Part of a small language model's weights: 15.1M parameters, 813M tokens.
MLP neurons of a small language model. Each row is named by its layer, matrix (up: input weights) and neuron, and shows model dimensions 0-255. Each number is 500 + 40 x the weight over its row's rms, rounded and kept within 0 to 999. Numbers have three digits each.
After each neuron's rows, "fires after" lists the tokens most often just before its 100 highest values on Wikipedia text that the model never trained on.

L10.up635:504470536530514527440558476503515472429472454437569505561529499477498470496499514499535497520494540500501514433427545509477488485513543471446544502482533454467490545535495543588440528527490538422468446449427496483498446535404503449391494486491510451443457537451470500551544508537432571539488466526444479522516517525482558481548524491571552515562524454559488560460516560501470512459466440515524488456464507529503428521501479433486608515513527440502502524527460520459448444445553502519538480485542525510419511451521474446538482486529435509490464467477566548495477514489490455476562541470514510512494474487555547602489437492448448519486447470538457440452495491579540536444502461499432504560443455421473557481482415522464478477461472423476472544459466497513500438471498490
fires after: "c", "ep", "J", "r"

L3.up217:490510501463560521506449433525495512471526566492529467537572503470500516545534506541497485519528441446517548452456575495510450531517416512466529486583457502548527554502553434469549480465556456453534553507439502503449560502426486481536497491539462544471532455474491472519510511485454492608582436485490477496490512588464533540480552497539498537496514499472535473506518521505550536510506452526528477489540506406460493417513410554524544423519575529479502550500487559454382513439561550561495483541537508567514466484533483478550517500419488468495516507457532410511541565529520561499478495507446480484517494529554480563464464467491574414544474555502519505582502484484436482543573526545507423578508473426474519515517496513510576451543490508472524478485496535500489533525536512
fires after: "d", "r", "di", "R", "oc", "i"

L8.up261:548532549431501520530524582516520519490589525524510470516498551536519547499454456510447448510531501523494522558499472472484472414448464530494553442481584526480520482508414527471492426494502484498513486534534533533528470494488458500507511492558576483501478465472548500494453525548414497426471497517530509490430485449447462543485544529551516516495483519552505518463532574393549493458515507552533528461537499423518420518551513481424588498546490516531555491564494512543474477562521442523632500488573440471571507569489533428447484473491511500510514449595524528493463465518569539521457539487498494531544531443560539516492401499497439421490477531545506538504481536501548444527552525490475551499534510527489504453476536547539415484463492511497566510502498533531412492514556497
fires after: "si", "i", "c", "ol", "or"

L2.up715:490583504448502513533468500550487491510466538460519570576470493558497481525481479516498502510484535542524503432433528545496484512458467476436541526483534545499509457532522527425494503473471468454509508453570535527479504509566539553572522477450488499517492528460540467532425502526532509494480514529446501558496504428445475474510431541438479468531404464536456493543536486492570494439418497524617478444501461456476438467521484553465485508546534487455490529515422549541483522480589542520486466502566529542553503461529500541543547567482538447412393545476514461494403507524502540507549578492530524481512466562464512458486547514456500477463543559639476478496512515440536478555561488494475513494464518448574555495555470485510500479457495552451540500514505520485487480431440527
fires after: "ol", "ri", "r", "er", "n", "R"

L8.up731:511418391491548579530469534490442508471492482482485537463494550498439412491436529534510486505434423478526506436426527432545479516500488570536517542469522484511538548615492475524518484551490503478513535526512451528504499476582507538483435494512507453508432546515528452541560435567497506465473502515532481567458522431495471464530499481548533410494462507448523522468511506460514499533436540523533512484556555547524463516529508494435483448444479537478469504527549515543485535506511452558504540534487559497434588541564498588535522460523498513557508544577559484450563465487464474528532545490486482513504519518439483510511472432532540577506524429497524449410511524607482447515537412481497503518539488455540498486472428559475542527494488536496555510470484534478443496509532447
fires after: "pl", "g", "re", "qu", "le"

L2.up907:518555530461413477506499464471517463491468527527508431505453533529530475546501532506444547526475554527488428545515469460456443488487523470540462474559491472468505466514444495464528454437571462414515527503474559501533508551582473467552443559504550457472453510496432521500549480495482506534575463443493489546495502571549567481528468544567572510514457495587477571479500472487468548514527493478576499437429444524569466468495482484489570447518567458499441437514446583436516453542472460407477490514452486536528537488511544463457526492468478452460480545399576497486510491432486463479471545547490521497505411529512501479458468499480477494403461488468473497535502575539473494476466495555497480476511488419518484513469589515486388509480465499466482508444491534524463491512466528
fires after: "us", "s", "is", "ab", "and", "b"

L2.up951:521449448482510435532520560521489530468397528505564507472439503516507470485484477505449448500530543509500491496536496410497529438551501471533539554480464459506477476431501605550467539512512458517554501482498545426520573422490448488493513534518518544467512590531435425509543592478492495519517538519500435473490477480465500500485447522591519443501512477560529503433537501530529507454437452454490450455521490511506513507452465507597482480427482475452489502487582442535455507439468568469542489466407414434557472566563559489527490488514475459495455431510404503568459479481496510490493513519493494507522547458497560507506464526499511508482573451511454474510483545507489547452483482591539525524451575462552532563505514501461512492509479482475468391459505528546516551471470482
fires after: "S", "as", "M", "c", "m", "us"

L8.up766:487474492486554451502464509437431468502533440421517568461523450412507545451588465522504454480478556413471426592529435478485597516505503507454491532446450509502528550472457478558588503493494482456501567416480460515547493514521572521478412527518563497528535503443453530521499500501503568478495475509603478458500452517525485520573577465528526467508500502477522539501567526477398459492486511448547528452516452453482479519460453426484561495531455482467563497475478530511540542510566501494491502462485445481409525500477479472456550602453510495539463485496521442468499493578505514547532484513560466476505505519505523472465522426486510462546483574496499460552450542538546513553464481457473521554463533470571499542525546454509470456481538534485433515508557492540475484502493520
fires after: "ad", "I", "a", "ro", "ex", "m"

L3.up735:497513372398465522489493514598492435463497504512535434518466607488481565469480465524465459479499496499403459451465464501498426450479538516501501519509465435478541464552517523507526499502496467415506497534475498551437434522555498516523488499541453536462519498512520533549530505444450543502487505509435579413478496537487528542536514550438550472516472480534516495484464443500570531519482482491515531436549431537463451462502509466458515538506466535511480556495437551470542480463510532524516414514435545575522485491534453522503475538472514465468544513470443435516456537534494476488499431459452454526530480511506461571496471541516518443530431534418488455531563488468482470443478555546509549450501541464536572466577530472540474446520549521471488492502501632523543487516526548
fires after: "r", "R", "n", "b", "en"

L3.up179:477491521501474503564469446477446597533478534509488478518387495503514490537577528548435511446508518477512513471501559481530507503486497566501488467522509485461498574459511506462506482485563528548517499511539489572426482531463470479509418467491505537520594498478428528501515561525481581503473492492571532490492536555549476543534533478505519431517475474549497502492538511517488498501473588461502396435536541442571488466391431495510480468536471496560521486520499429508442530471555471430524500507513442523457469470541481531519556533490460543505582533475485626503494427462496534554534508579515451529483515427541522527494446466490447500394554481511492453529460484552573517479490523585514499468568560488492526462559570489499437472531539516500552445544513490529486502486524526
fires after: "C", "s", "c", "t", "is"

L3.up835:491528499506530518467507491444467589523568436504518546512528523462555472532525480441487523475507509546565474507524495510563538513510543501568512518539595540448530484442484525501510537517545504484530527498485466530475457480538457532535471475521470532592566487494493511488462489471535482423443558482477535556478562518532488512418552538541463452528457488506491532429502468472493442364415460535498470592571480509451474412518445440568564558531426492480491472522583536536521500497507533440500515443444580563496488444446452558549504489591565476536550540435460496531475465472514445552497436546515443451530503469479511499470466463506516486524481531501493566461509461485516449475505459457487466472517522545476484485472498488505501487518500363501431529453542498520494462487543481
fires after: "A", "ri", "di", "i", "con", "t"

L7.up894:539529498472513559531538442533490460495464552524505478517479475476517470534490489551547439545504425537516526450443466450431497537551527510460482487561567537519461516445497505485503512522508558522522487394441511511470475539462522462485534454506557456543462518459526464476461494554433516575466519483466594479507525484432549471588509515506479546479521488503482457491555503421496473432453474504589508465526534471588506588485424458465583510533513520514505559557492422573477509488523485505564508521486474513518395521531470539461493564511553412488419498558462563534413540492516495461515482444526491568448597436490495520530506568462560472488478500539510515522504459478558484479463470527463497497515520548501570535532502492501450437487531475563459534472498477509512408452459490
fires after: "c", "r", "F", "R", "ol", "2"

L2.up626:448409474525439547441528546472544566415474527514480526552513519498443478492521492428421522577515494515559517536487535551479514505561473485562509548483512453513499489534558497502405474450452502535478472468541501481454584483511596526528482535479486519456510498518542520508482510443474508475497468550491452498513523530489505513539488487464443457482514484597558498537480422561502488567489530433457470493594470530456433512574537522502433500521476498487417542454488505506490518469513483489528519567581428524453461483508463488413540446531591496563496501572535437520516486457509555415554505455475564532510505543462503482462580486507457454557471532523491457481458446476517548530570559568509477472474464498438517507495461500495544494528525544478484508498513553524489427413557483
fires after: "H", "Th", "R", "h", "r", "T"

L7.up492:496405516544544485524485597506500454511518457531550481480463431476529526484469529497490475490484437528482482520536507472535539530433578453549548438530499578489562489483466487578526569428559478530427454449422487525484423488510452482498452475583510514583464510539507485452490455420557449521427502504524503472527517475515535494540503448463504458474506441537541520486564516500483472412468521504557532482500440494490520541513480513498450494535458434497568507529494492476510490443535466485503486498516519477466534492478563497488511450459512590447491401519501553479480488440465502482469531506607486521448515523486592539562478451471545443471481517468493468480537533478515514550505468468534488577465565446478574540488542403472425587457477509478517458534471594533512483493466528
fires after: "m", "wor", "si", "ro", "o"

L3.up382:479447523529537454436453470430496537491484546449502493439546410500476471527456504522444475442491492447522447514520412543496500527523471473518527483468478526453453568413451454438547446485486582540531490497525464561501488566442408417460435454464502512540490464518481482533516497497526563516462437505514434480529495484469467495458557484502561479625484538568448456520550552528467492508445585519506467442508540525457506591503472560504514524484446419466489489591495498462502468492482527508568461527533492534448479541487531534539561440525474466577472510487424518511529475512532499498501508464494491475545521497505577528496487470550463445483530436519540504372480495500449494468506441533484474540530466504487523535451520550492478493557472506464481499542487448530420493573550484
fires after: "st", "at", "t", "tic", "c"

L3.up619:491532466527542518475484514561537472446512517492456517498475524550553520478543522487505485525427517493469524503450544423520432442441448484456520497554464460563478481394455471522562574534478540513519502460553522445393488508461525544514507527515455515547509472527484515493504486490518535531428518508478472473545584404489422446547521447446572472480525543525470538532600531530445457461593443454475476425532568554493452488442448549493488466464522483478470491508510537539455502489456532519481465499494485452447527546439424495488449511461514494515497505559445511482557499568514589563550512530561526485490538478517471562519476553507498523498542434484500464489446517478521581453463589487489537477552491480512441466506511527546531549496469535488480485486401481557502542583552482
fires after: "n", "\n\n", "g", "m", "N", "ag"

L2.up646:506513499418511466466445540492543537468524499488573523512538532526527486406456493500520508542514525497508495423577473493481446467529543477548442501506484506489528448462495492471513452525474472496500419581486485468523561536510537437551446525495459517497500548577508549461542479510521512546582460525438483521471462595502487559489508494485479477496501451474522524482498634526483491451529485511456478499465519449518527462475483549503512389544531493498510535445576412530556499499527535444531518458504460525501477533406450515571477556471488539536545568607516539564532564458453579407517500491454557530477489481444531478517573512486523491513572451411493523468435499503539543524503432548483520497470534499459515522436461475430521436552466481504505476515450509532549465512459462
fires after: "M", "in", "D", "d", "k", "K"

L2.up966:498448426477516462484489523519566583504536544459473462474505500550535503482495491499485526542519504504515488456485472488546427484537456465477511537571534468575481544500509510500456481563564503497498506449490492501497490442487505562454479566481473433471475547554534508525486495507489503465475499469480469515491552588488385470487415535513572553554538455581521411533482596458490472538483431518513575483477474580507429456568468502499461449504591555498532470452513497482502541450523441452444402509500518432530493525543466566551545504477489480587507496469543521516555468498446492518465447494452492450481518538487444451469472537493564495504502494578491522506534518492573476536482526577505399429516550526511474506538449446567496524492540497484572469423538515504442455511519459
fires after: "\n\n", "==", "==="

L2.up589:518497472559453548538440524476508521498464516473447409540497476472529502464434502521519510475519438528593503514513426482496510547483525505536458513587522478469554448510501473404531508539520479500529520510500479519505451482514523417567457444488511550607481464485437443522463461505421471457456575564490495530508542524498461540515478475514466508511500532518521503486487549508484483461430462473504567526501490481497450431447444479429437481480524516502456515469445555487528555505547509497473562536526513459511505479551410523502489512457494501518511438535504619466606540453477559522515501527475499471519509542468516453452495534516461481535541537464481528513567454483452589493489473482575346473475467527512508530515480508494438526440425439498553583488511456462450508522558442
fires after: "re", "e", "y", "E", "19"

L2.up272:553510504515545510499513477486539435505489507486487473525484544564492481441488458487495528452463575525436551522526434442530524513536482556534436575515492562539465551548440544451517422485529486450486537495539443485505440521458498522515527560552556558484445578440499487433489509419503532504476477531492539429532438494443553463475415525472511476528505449490564457492526563493547548437493467448483523497574526506547500523585569484488498415472458520473529553527510533465542398533460512554502450515490505461440475547512485497578490497498540527503488475497526491447530490477548506462448541548569527499479476501545568547560482519444434527520508490487458454542555515525523444516484492604481511546526473477520521531563559584507560475428494514514530450482480476435478577485449566
fires after: "amp", "a", "e", "op"

L8.up609:582488499473494566516388503509449568541584513512513416515435526499479523563572516488442472502490464481488540505503486508504535438538530525520471446469443566476470475541510492478438449497565535499512476456552453493481457495537471451548547437538473531459419485478468490493447495510562555543480513523500526469505539470449482477493545518525524562472537579522557476562516489496546398519498519510535530464516599590498400485551469518530478448458447457480528594519493551477522428507538525485500525538562514576492496505473494508425545433472477531478504547512499558476511467590496497476564491579512426520505476539524574468485539500502482487506541588527531494521486493424440522499487534516470506512522437462448453531506514517432553467496524542492460467483476551529438432492468446
fires after: "c", "th", "f", "er", "on", "d"

L6.up530:481400424473501461436433514504517461603544477518592483502418500579466499486537541524492434495524474499468436494530489490528573502522553585540499436581451490521496472482531505384537469519517592508446474532597543512486481477516475484525454507443443508501477487482513493551469510434499526511477525438492432489441452513503515479506485519524577519562451544556535514486471517497392522494526536422564481485514515542532495502479494485511507488471510447437506461511537503510556539474531509501448539519548483516507435527505513528530521472471477447541582481469563524488534536513474493564484540517540475467494518544486467450494540532489396418522480522527573478475536501519411494548571484460527548486531521525499539452475550465535457462518551581497505465427559505462472438516550506
fires after: "oc", "c", "our", "G", "at", "g"

L2.up962:486530504467457513481531480528432534428396508503494449423473468526520525461516455477518522488546530527551528509532457521517591428556458542525528517496493513430495516563511480515447510389512439557437481538545511536522487516473547515551490547501476480572469594467477510507448493439495548442520517484482556482488490507449502418533488467444466520467551454498480502511539495487488517545505488483473504531513559528511536476443533542511478454443524443493518566466506500536464499472438434473456559539533473586616488535507487464483541518554533506488461510574506550456457508508558539480540459508569497447438490464419487467412477439514511474523557475452486531592418447446418433507531539489534520492482530457513519481509543470531528579492524491570445499465464522463563544505454470
fires after: "b", "o", "ab", "re", "e"

L2.up309:523441530525486452586540493448534453427477539447518523472558554448486487544465457418500451476482546497541481478538486482530537489567520434567516463508511501488440557523480530463547548504516464535542490461509508499538514565480472490462488576560577472522462542593521488547503491365519490549515469500420479473496548498520532492452486548556560466505443521527493461591517490524539568517458458512477474443448481500556532521548558594560498539451514526501461487503440517491437471459472536489506444547451412459522520489472454552522506487494481505513536493530458468575491451590497446529553524472523522475510578452532512446621498487572555458508471452548505538509522511517510427513541483519478558526502514516438475534460506480458519467555480514554536503463484472480524432476483541
fires after: "it", "at", "c", "iv"

L9.up816:516509475554533498507478516472480463476538572487469471481430512556509597518496488423465490508393530536496464467530551477489515491530511542489455504437501482502419476548498491434401539502465490461507529476519488574502519448446538459460491493493455490493452455529492467490504533429442519523436539566510546517531534544455472506452516494527474533487577539553489505452604493491539504555508546486454444497454441466486393518452512502448467492539426429542504553495473476405507477469560527490498494540493452522478493526487505485440483441474461542550515506431555509572534523542475545503501437544523484504524490526568558499510495545477553408484456569545497532517417513494554496475528477529507435462511469407549522499540461470451550565448528507473507472448527453461480597488479422
fires after: "p", "a", "th", "c", "sp"

L2.up1006:540456477523432529515504470502477534494539532518515495508509479436457504498524435502457543450557483489513532555495513456504510446474494544467472486496461504489526468516491530417452547562458576486586546539407497505486538521458484472492469469468544474506507498548442548539504528556419505467491470513555519509471438495567499487467549536513443508514523524548554550537500456505513581468469527491472510505508528476494436439512491426523529534571476520479523535433493474486486505502527490545464525550552486605479505487484509490533548454498533480485446467516536604561484507502429491459464555500519528545392515403528549420529503437496522488486492572484456385573487399538466439506486452557523508407499525452431541520529471480492494536493520450526508496384582491527507515436543479
fires after: "y", "si", "di", "t", "en"

L3.up451:430509484495459475534505465471509572445505427473452541450517431539565496515497473499481536494477470557563473549596459456511484434437513477436422521525484571496568483389475520528503491473493439488462584482537505426484544519493507554481464473502545490519528454522467463487485552483573463523500490454507426568542517473534516555419515467489496502584546531542503493454508516549437540495472502556523470487529474471547550514470502566484498541472467430533573521471495472449561505486517480483499453463457488427455461546445404559492633543493572501478500463487508556490544504509508545528563548554513531465516512507532540406525514507462520556550498547500536441568530466479531506488497531497500536560487453495532507543496526445456529472554482480526431437531556478505544504513529540
fires after: "D", "d", "I", "ad", "ch", "c"

L7.up420:497463469422440535470529563501550509479493387469474442426564427602489509501435510481499528540535513526587535455516492508496534529484512491516512485502495494457504499543517487445525526536533526516405485497507440519544558499563481546546495495578428472523398489475546553567530442434439557461468513538534557486542555501454465548521497478426585494430512461474456560456522550487540469499416496514491583484530520445578463538509466541467454538513494444513440525500483481508459572467488451432523524561521511544516469521539468512519474553511565511445417454467508534536508516447516581524469442432501502467499479494492558475492440487494444467446480523505532547485479481506536451510471511474456516551496490494456450523494498478482488539472520460528546557499468475450524470425563455
fires after: "s", "c", "e", "es", "re", "St"

L3.up658:487532512552501485517485606525443469478487520485512533465470493533550489495459568415481509520467578526548550440543459440509487455480494503574513542513511484496511470457577543530551479558493444503429541576477520482563487466472530523440483514574448529505426483519486430549532523521500458455505462527516513487462435506492576488524432575544472533491480473517462544521555548447555483522509510421501562424443480571468514554532537530455508513520427450524510476532464489539480472522477551433398434512456514525554412449572411497532522533576523471450525450437408524567517474501537454543523532556547524449493507454483501538498481537528498483533528514451483496526543477493482537517471517515585579493477481527484492485536493486497493435539538444541471458528542443469496499528446477
fires after: "m", "at", "us", "g"

L10.up224:577555503470484506478430496470459473489515538485501489456501531461485595473459508509490584446443427499527511481562446524550522536532569592617543522523443524500454528483546537471530490492541498488500523541500537543511534490589505526498495517482532510470472529465578471519458469540435480511437522529485507523582547505568481494485488472472514410528487483508499491506484517433478412523433470537460426436479506562525582445584494526415516442476470442519478507471431474500507540585531495526494500540475498523529429514520546479536515497551489509460460513515511458506580454535540567517480483470464466455526475487523466513529506488533515448567510539544513435471566523506544489483476524527563531531534472511528448497552462424451448479456416465450605515513546497480448539537563463
fires after: "re", "R", "the ", "c", "C", "g"

L2.up725:537470559463496482520538538528479490446489499543464467550514433504588470523535453462500426508497468524513474486449529509458567471486555455515446463559510525495535441463529493469480499585478445572444410540519506436564513588494454486489523541508513437479404546567538516537522548476513507431430477507468462417553493558429464481554471494492491509550558447530477504486517503436475571451514503478481512433546492459553457477505507559527507461464507445502523490511472503464448439463474519508484539483586522563533490501511518536460548594511533483568511449444540490574488462548484584525455511511528519484475512468515514511508526519486502527527467506563509497407467473483511536479406501441517484590488524436498503564526483517406579514497524556516493560523422483459550504480493454
fires after: "S", "s", "m", "en", "c"

L8.up676:525443496532496401483400459506479512485426477534459574437524533452504492472461461519505498482527471487507551474518538494517526457573452509502520512549499489548494460555547465506582559426480490493481497508492502497434516494406506519471517509424504482550507537597471487547582508461478482511460532510540460483562522628518619573468522528522469491544467517477528487505565513490509510539528551465504494533475479479513508509492480486541466513503588525468524519448547519476490458411489486479450465446508466500476424566532534527511514517455495475442535500484453518481511594535493567492564478509513483516545513529556492483573636502554538456492556507464510514528445520529493493489485426461485463543485413464623470532468438455505504499467492467458542485531548556482462494527455527
fires after: "B", "b", "d", "A", "r", "in"

L7.up199:542452521527391567587509555512475431482494539504548516544465403505489495486456507488489439552459494547506511408553506512502507507466537566575506461516403437544562535511532543539441575509485493538381516570494537473462457507577489549552470514576493508509448540560541482503505471471468527459488447516474495564527514438538490453596451472542507517558494512531515478494503465484522483489472454468536492533554486524516489502513475488417506470533514518490462490551448549452488550465538517514410547496473560453533479539469529486574452529556509488444480521490514492539502567508513549463486516468465451515510503457452475542543429478507429456509439507532531518432544455536509493583527535501571522543539503461570490483402468522453538522458478490504467486483488515504446503448522439
fires after: "c", "em", "g", "wor", "qu", "i"

L2.up800:493454591498508474475452521493455506500521524403524546497536439399533424523420592488522491484484511524505447477456488457511523506501457462484502522511438542568557536507521493519493550503522512563507504452486485350491446453542509511531478535473478555511565507542501468476504518562588511483506565505503432560537547503472450485519518458551495447501497503520473542529489441444494446458403360543497460443493533500510460541485484539552463519508487489453585550446545482538424486560579496511562550458541464447501460506480498447506540434463507510524492545528530536536539534445445485512564526503481537503513510507478565505480469517525559462522464507446461469501455455533455495484504517473476513539466557491488436486450537524515512474521440584473475429521541489530517517467486425
fires after: "w", "c", "M", "v", "ac", "C"

L3.up731:520487485484517509526464466463487490500489466472542452445527547468549428579449422456480538539546584500518498526472470475438537475529442484544547522510476506516498460507479538588521506454544544472509542495449435464450533445542515499598513499495451525524449503472551479537506529567472521539510392487478518539506545464485463479543520447498532503579475533472497457432458494496459457517484490496503482497478470483492489399466441565514530530438514505476493575470523453546540506431572517385494464472534498486488488518519506493547507547475474560540488520469523457411579475492490531575534551490550499380442519492451446467494495547520543452500527463555491408482514493514460541432481497498438478513487582444537561461465450529553464514485507502527606536453470539503473428525492497
fires after: "m", "N", "M"

L3.up590:522575504549517538475533477462468476503473436551530497495563524526495471485513495503491499532519531533509511442436545514505482448534482524522494465450454559530528499538482626498582391468531546440481488448521497502470584503473513508537497523541518503510431571466535563492535508441499501521489480430498502553474547508540532513484506510499547518523568497514507451447462484545448507536505531505467514498498524526509468523461502468475517444492495497464552524432439459522515451562459441443448446482495522519485482542486522514582447590570589567559539591518470429529556581492526590497452568522524598501549503483540453548521427463527517447512489476494497406471506520477588508518490495557540504477432544542464491531546493535495520500528519538467526425464560446443461486447451537
fires after: "|", "il", "ap"

L7.up819:513539534506533521487503528492528475431386534533438502525453527511433553538503542442487489502608461525540485429540496506452459401458550448466495539511532476510508524529580532449501499477548481495545523433511566451529484469507548479557449465494553567501465521572506476535504541500522519503567475509507524556561435482577435444501526509556530470508554522495432481521592475567542530513477523496541487514557532544489477542457554476451468504494457486550512501486472554471407533533473534544510504418459531535560480487524502483499512582464451494536442475533566527421468562476439587507505495466501461494496461516578473540571498511518468499468516538464467558486530541476464511528503494518577512503507462537556443447574471500474508516452548442457526482456463506504546519530595534
fires after: "re", "g", "W", "ul", "se"

L2.up285:428413483542523467506509514432539504473524523479483482483545551476465469556526463490484482439467493470505544524461568438499535498443498513406460487409525473563519512561433541448527517544494419463537510429480555512504502501470592514497497499538448460548564489498500512509516495456453518511537439542542507485491472433437571560517501488502520528575545494481535466506551523497527533521412425479474533550483515503489551487470466516557577534524474508498472521466541531454479536486581568553435513569507546480514463553528508433460424496491546472536439503460529437467521527523470486521491534580504505429447490537483460553476557469516510452531448440513496509485571540530486578434454433541565420439442517481543539427568497456493498440479529464496504477486509547492513555459495513
fires after: "di", "si", "i", "po", "on", "J"

L3.up396:433538554493398547551555476553522547527514470529516507463527511504514511499491500570494525528603493497553522463465472476532554463540481464475494515509418431458500506542492487477477539460440473456537489544450500537515460481436464499598457526454487476565408506455547464527544504492446526473524460544516551478512516513525481468572482466469527509484507527479530487550482543469537457539466502457523557477456477489556487501522554552441542545595465470541508563483451502497487511510506499474475561529483491480467496492516460540531497506546519522508481518568482495481476483468529492451589477525465591495494543467501443587571543506578527461562494485471556480422496464491432454542441491457498508546474444449538559512419483578486446506552545520597523559536513536456544543436456608
fires after: "es", "ab", "ec", "A", "re"

L7.up479:507396454528457572485493474508470553455473524463497511562482497497465550487533525422494441548488495523483473451466488541543572529536466470512499520553471491516519477453498523531425500556507466464508518499511511489483450444444580473535476483536507548524510465520467476406474517518500559436547552509517519488530501497532482524491464497465377539540485565479407437496503555500439506524456562510539503488541518531448479549428446546458491491490518537489552617453525482526536502478434551454494509446465526488562533489558450511465509502486532516538466490463517537463479506538564598510476491512552518472523487547511455552571536456457525481411590520480502540527547499578509420560594461581549479482551527480491516454502435498481460510486456486418497503488461424451521450482522535
fires after: "h", "g", "p", "re"

L2.up672:500525558509461425462509499478577459475506508492556476483464552466548472517505512499504542499442555473485456511512475396433498508506485473589475505509526487501485497424509478529512502500531558569537458505570438443437571531503498515523487574516449586562439510542485507443496493517537500485508528427472540495529520552541456465523529435501522502452471547522559503535508563503471485448483492495472440503464547450537488490454449587494426469439441457486485559462504498498523524528432467460577499456428437548497507515468510490581520495455542559587550549478492507471541482513519457532532527523444426536476558461486507490470479463497547477483449542461545457557478426499450471476560519594533483435523480484424408460488501555514538501494453528494557509490475507544443503524568595
fires after: "M", "m", "av"

L3.up421:532513531531463543505500476489482468480462454553536506478538520523515478532552498491512486454506463576504474500529518492498448495470473578528541546473453552544505578493477591514523448479548503512484498437562534547467526478520569489530493465517518527492448514511495504549511588502514508514454493480539527450519603485500470503498495505533546541553543470532587498470533529510460499549515532538436575459480529500459373525500458491435546461475546498442562492448476460495535435583491488434495483518473511486482508562493490528582526485544516543548482584462475480502603561429549592523461587481465613512532500465516427485505456472510529433508507497504542375494512543475554512525531461579487475506442485529467532519571511505513509500488529526479506422505591457534524476437457524
fires after: ".", "\"", "|"

L3.up745:453522547535458471487470537515557461482447565527491469484448540498545483503452601507494567485542470498464533604522518480536455480534495510555462566483492422467496489533479520490402569495511529516500479513519510513524453502512649468455401528480515422562480545492513496463466479485466506488570491518458561511491525518538434591523456497519471454533488498476458383442484498551531499440473528461534541503502473538526517467498515507534463515538487582474508493498518521490460492481537516472447490499486415499492457503518427479520550506548578472534448542549543468525522466484563528450465510487502531514535501483466494529515528516519535562516489503442503586550486464517478503422457499487460489592474470521555450482500440487495575423457557503514536467416480501480457532395589499
fires after: "pro", "ro", "le", "H", "h", "ri"

L2.up59:547532480460521450470532512517421504487496504498476469435502520515532507570426485464418491537483496452494541522455484588520484427514547499533536576596464530496499498556480529493471462491472544479498613540472533487578465454502557512525554529499479420487500514509487506539484501495550538593536417471537486474460488517601538541550501505591525517578438511489458495453502439545439538523501490531558485476476479469586519462445517516512519476460520495512453422562536508487528489554520529451501588515488528490500491465502480429511471522501508553429452499462529444579450479453458550504562523486490486474523541496507540416462512477490560469541512532514487485516438588546448502540497453460503527487519495540470447544478495467467596492432484519478502565451490486500429426451567491
fires after: "S", "s", "is"

L7.up373:485455456515508504438518514554544548537471456509472404542466519438428533591590523433515459484518540506502512461476493467511524543492478453564434499531543512492517503505469534498518453495555527516516499473533470515483491467547382513509560412498464458520485446448561495503455486362475559518534519434578465568560482523487434605497483519475436483435546563478516499582495493493522543484557445522554528477482494437486454479452540532610485536497486497456561515515505477508464485507454473551551459534512520501431531524527504498471556475488456490482521525541514515553508466507468485475457481461559524505521507520510462549545487492462494504505477414546516476532457496474520495486545535529437526491525498460417421481461482505465550534522427559456465434423512433512521439471466507
fires after: "os", "er", "c", "el", "ap", "ug"

L2.up202:562505492549491555515526497446529509470537487533537513464498549517468493484527499469491539507488497527513496448499563474500421502441419488496486535479484563545474524517574573506522479564541506481471476518518460481494474504544576455465459482551539468457375541468463495507503515512528530523429468503439486498501504470430497438554439534529537504533487468512494469451512518483462541541509502543442550530492501445520427562581502443474472424506491515495570429475479494490528455510556480465461482511476559480521502504512484486542480453469566554482567526442506456449551504452500533555408591515513579475490542471530499542538427504576480458456440502546537420483494536462500485563523515544517445535539490496502560485526485445473511518438510556537509379381580487439507527456442444
fires after: "\n\n", " ", ") ", "es "

L7.up21:526463541404488523510510532447556486548512526516526431537520556418448487514553523553502483475506472403511410535518502524518526536444547482521477488528506438514452456521494444578454535493464482564517537525446562507434413508558471542485483522458464514463524501490466457488485524544439459521532524449441450506519519479465522518533556465536522523523510525495498557531487476438560445462467478430549440476459550527524389514542539559453478444448540466395457479489478512465477495479570554552503483459482486503507498490530500469448556523528443542567483552539446567540455434556500601510499459532492420492560519547503522451518459484491521411542498431469461445507494508428495526579460555465450486541470504455465503481517474465474489562528503494518547493488491466465476459498521550
fires after: "en", "es", "f", "c", "er", "ers"